python train.py --d_mlp=1024 --bias="all" --init_std_o=0.00698 --lr_head=0.00545 --doc_mask=true --dataset="wikipedia_en"
MLP neurons of a small language model. Each row is named by its layer, matrix (up: input weights) and neuron, and shows model dimensions 32-159. Each number is 500 + 40 x the weight over its row's rms, rounded and kept within 0 to 999. Numbers have three digits each.
Before each neuron's rows, "fires after" lists the tokens most often just before its 100 highest values on Wikipedia text that the model never trained on; "fires on" lists the tokens most often at its 100 highest values on Wikipedia text that the model never trained on.

fires after: " "
fires on: "en", " up", "ab", "st", "ar", "ad"
L5.up579:482463557489470467521492564488580475442523519552533525519561530528525536506549439404533440491476502497480502490471542533499533563514538512527407521506512553476519578539483491476475493512574475537526529537399454470560469475451490520470442506504504513548500500508490453454518504562530494539591465546483484499468563565491453456569461472524479468512457525491462489501504506480518467534471

fires after: " |", " "
fires on: " ", "0", "1", "2", " —"
L4.up639:519496496569510518496526482471538442551487489516538500394459468496512531431538563450442503497419466442501450459486535532495528493444504601498493562530536433444518494426535446506524519464496463536444469514496451464488449505464516499529486486490588515585520459526527499565563545576479492454517448434461479456561432509508511577546523498513450526539486447422504453485568448539465443512521

fires after: "\n", " his", " ", "H"
fires on: "|", " work", " collection", "und", "-"
L5.up851:443477482573522556537524543464459443422425492591520491499545431490491474432507495520547450489524514512493540519543484478465514457498472533466509494495453505498459495539485484473537442509504551447464484491433453525463492491466529498554528511526540508493501491476522529579494481545432432517577508580470483529507540459524452517557498490483439506466474521444474522492422455539509542542582

fires after: "9", "1", "8", "0", " re"
fires on: "9", "6", "s", "7", "0"
L7.up196:471513496570504471550556458479493521465459573490555557492546541539493485512453488503527518566445478516481471535544576451532404573526462469497502473495575524519489519477449471520504459481491532452479484543521518543459478466433446536450438539614516566501440480577455482544542445548456537492543503465588497465535486559434476523529485523484505494511471462498474516441562521546522527460553

fires after: "1"
fires on: "9", "ma", "8", " office"
L4.up440:506515484518511548514475479538506528457520476511478504453415504483480521561480417568513581462514504506548490500456579567460520540520554455524483506443497557553564450466490516544480538563496443499492542553517506541563560481451437515399492533537516538433456544436506498482434468501545546527425441492500445521499511478522476552512493623512539530558476447529489540453530464427440529501517

fires after: "\n", " (", " con", " ", "f", "t"
fires on: "-", "it", "t", "j"
L4.up744:523469491501577479511514463556526496485438460477564492527497437482516446488559473501534475527409473521492514485499521530520490475548546547489509576478531498456469589542482515423493479495524467519478422434485537571517422539544517514475475545529544482495524464434466525550583536476494523432440519524533483548447431530466413498524501498443439575463453470534568485511511482453515501466527

fires after: " =", "\n"
fires on: "\n", "-", " ="
L5.up262:472468520553466551475513491519522479439516466478483503461562522527514514557498510504524467472486495514524482473447473439474524511511564462519543499412524415512548517508553519544456501419499594497564548545574471448510459507528492511523496504491514552505453446500557491503560453535487533513591553427513512518507540437487490469604505508453491455516490496473512607536480557496451503494463

fires after: " "
fires on: "1", " ", "2", " debut"
L5.up896:431491465511542544454533455463471466528467480499474463468532437528503534498529447466473489525470541527544474522529509541475538624504535498480483561519448459462535508531513520528483515552496577508457523577558460460521473468508516459530455480434509457513461423441563503543496433509500420459511467471506435457492493565474497459485487544496582595476508528457552478551455588528452478496452

fires after: " ", " in"
fires on: "1", "c", "f", "C"
L5.up862:472492493529437594503479467449482509526491499489505481437493502530529492411459593519423477546503421491527487428430422528544472513457477492536474554448498538545536527507531537452543420472505419457540503544499526515514507524382501535572487562496576509528510565451478446535493506484456464483535525474495448521472476491522492550497488547484491552468487489453451485530524525475445479441516

fires after: " ", ","
fires on: "2", "1", ".", "en", " "
L7.up32:504424428411467558471497525448542547480506512445493483438594509528557475484503497555511549564447466541446495483464539508514457542417465512490488472509499521495472432484546510491543511518488452523521481541455546519564520621512445559594510517483499505505514561494458495476505535545471492477521441524437431501513506499510413506480545509488506561489501492467503463445548437480508547479511

fires after: "1"
fires on: "9", "st"
L4.up544:550496459514487550451501559410516497501515476493511503523457502499462505568481449523555533498436537496530574584537492484471488501619498490539512466501463534525486555424510509514489463529511503537506444558554423446444487560473477491551514561591539578470406478496556538500500496537461480550468454492556487528422440494485499516474511490429514514503499513503474544502513542553553503501501

fires after: ",", ":"
fires on: "0", "8", "2", "4", "7", "3"
L4.up226:467534448448517464500511563506531594496516503511469557510489540519476423481567431527482511442476449551455528441475448500505425453601498515487488527519584421522516519528552509528491538536518524515543472509601485517476441554397524479579518427451478484439408521497620506542469469474505493529494450477477494477482508455446521455457502518476483481533499502493444521466551495523465495467562

fires after: ",", ":", "7", "4", "0"
fires on: "0", "4", "3", "5", "9", "7"
L7.up594:513508503496548494521528439517499541529518478452563529487465531455417459468467441503499530511516498521527537399546511486468477530496546452495497496537550475492568470556543557529490445415472512510522426464476572482524456572452457543538509498593514531572453518588575444442475563514421485531472459457546531508484488461471545402533484431557499526522514512494549501466495487498494481604492

fires after: " ", " the", " D", "ru"
fires on: "2", " ", "1", "illon", "ton", " the"
L7.up197:455522471478456536509435502585575453429453481502465493464475447494458514566414437486542487555536526487496495490456525554496526553470529438470534446459563564561503501536417507551512439485547500510575516557512437543482496442488493451480527631500462527518542496537484508500509502465475407460487471499539461568449529439473583440565482488573428489474488565557434581508447480514460534498542

fires after: ".", " −", "6", " $"
fires on: "1", "2", "4", "7", "9"
L4.up558:460515490557403489489510459462478474473471491524523501446563522524472507433486517483457475544498518506561386492525480448485428535495522470458535477503482490470482488522617488477508501473500538572447499583571512496608520551477466515468553410556557519460513485482446492554445446510488515522441478520559452483505519535463561472532411527528515486517485521440454511508468484456524479487529

fires after: "8", " in", "9", "0", "7", " Cal"
fires on: "0", "s", "ed", "1", "8"
L7.up179:431492531506503467551502503553516450412494505507488534509524496495527504530393429483423423506486612516482540471512452512548473536459495493407516434512465490463555494453477456479479507503506541517498480535546545461563478538450497519567442485519510524508528452458529567500399526542452513424553431456558475490588526499463529488526494510511477487457500532466504471517540506460468445517498

fires after: " ", "\n", " and", "ed"
fires on: "'", "-", "===", "1", " \""
L7.up658:458552409412455556485529558476553475497496587446504486441521507477544530537510448490495514519467557507497513458444568511481527490560456518559447562473517508470555548519542527562451444420473561549476494517498481461544473480435504444517466487471459497474517501569539416552479460493393510447499538490495494511506509504509467528514498475542460521491554532523462507458502461579505464500530

fires after: ".", "1", "7", "8", "4"
fires on: "5", ".", "7", "4", "9", "3"
L4.up777:513548502471439523476477560442474492442445490495517475491604528504525440495513490505500556535472513521543487477465531433509517512581508570450531478481499494506554482546493537464461477478542468506510469512555502466419463449494520581508571463414572538497531466494514438502500590534538468548489433463460500438442407408483500551511461513493487577491505553478494507519530476521468528485488

fires after: " =", "\n", "P", "H", "==", "G"
fires on: "\n", "er", "s", "ri", "D"
L5.up633:457442462582506508492514493471565491544458496440512462539450520439493507458599507538474450486525517446477478466518574554431436520545510500446554426504499505541510491542539506551491493540525468505524499471479490499507470590469415520486505470494559487468494465499422475581471474529496471509450459542551479459496468485604465542516493451542525476443506520446493532552519464507537473526486

fires after: " ", " F"
fires on: "3", "-", "2", " with", "1"
L7.up686:518479508543525472474486502514481545444459524461485504456473474443530505536444483520537478473489469514481490478488529489498532501462551510468487576534500527509501661583461425541500469408476556407521601427525473518514480458515535449433480444593540460585523560481590540529481508444468494532487500509518513494476475527476477525480500482484482488489487486479471473500495589391478533475448

fires after: ":", "′", "°", " age", " Sa"
fires on: "4", "0", "5", "3"
L5.up865:556530482597574551416526502445453482506551544592551516483533428484496474456475447501534501549508542516466513494484468502557515445537491477519493485488572534517524476512483506469459486444500470549483513481562455543470371446441541530502466425477460549484471545488567467531571503504496400565518463472564512565476490421441512480478589481524517463482487498547529572517504537573453489506556

fires after: "-", "\n", " Website"
fires on: " ", ":", " Website"
L4.up63:482486457468511526462439450522489484482393512472530485439539452497535517514465521579547544466528438464526507527480487523478491541514520466510527413492552507550478507441538458532494575553446441463521442527526444509526471481519498471499470474484586476477506400518546496524497485494535528407436459506465461487515488468456600578517506500474499507456492448481490481571454591544471512467570

fires after: " Su", "zu", " Na", " Yu", " N", " Mi"
fires on: "ki", "zu", "chi", "ing", "shi", "mi"
L5.up673:523495457613500540503512555545463497534513542531478496554456518495457559465487490566510511509458554499549498452484501484533405516529487527464506448512439496381442526490437482502495516507441502542482488509541497476534487453444507459471509495511533498582506568499634394521530512440499490550493525505588517448528523470483531507536556540473523520462485483550524439517578488508477519505525

fires after: ",", " (", " ", " in"
fires on: " and", "hi", " would", "wa"
L4.up342:478551511519526531522472453498452465552518519513528518485516466502492567527479515476503480570537527512510539452493537452483475479489526485576484467569501484490427538494532541506531497468507489532480545439506579499458499509463566459494501554463505525425510482438465466521492481513474507518488470546560491418535553527536444536545544496380480557486521466451517525530501469463532456567465

fires after: " ", " the", " comp"
fires on: "1", " back"
L5.up812:450494509485517583464517460538537506459516506444483550528518512493526475498437444487506519524538586457493486510511495494525474510443506448485488478431510520476540601483466470508489516471467546517543489591583498526496474476420519461496559497445481480506442508452481451432478492570499525495590494517422501467465504577502473529525532533450502552530480554525534465539436444509565550494534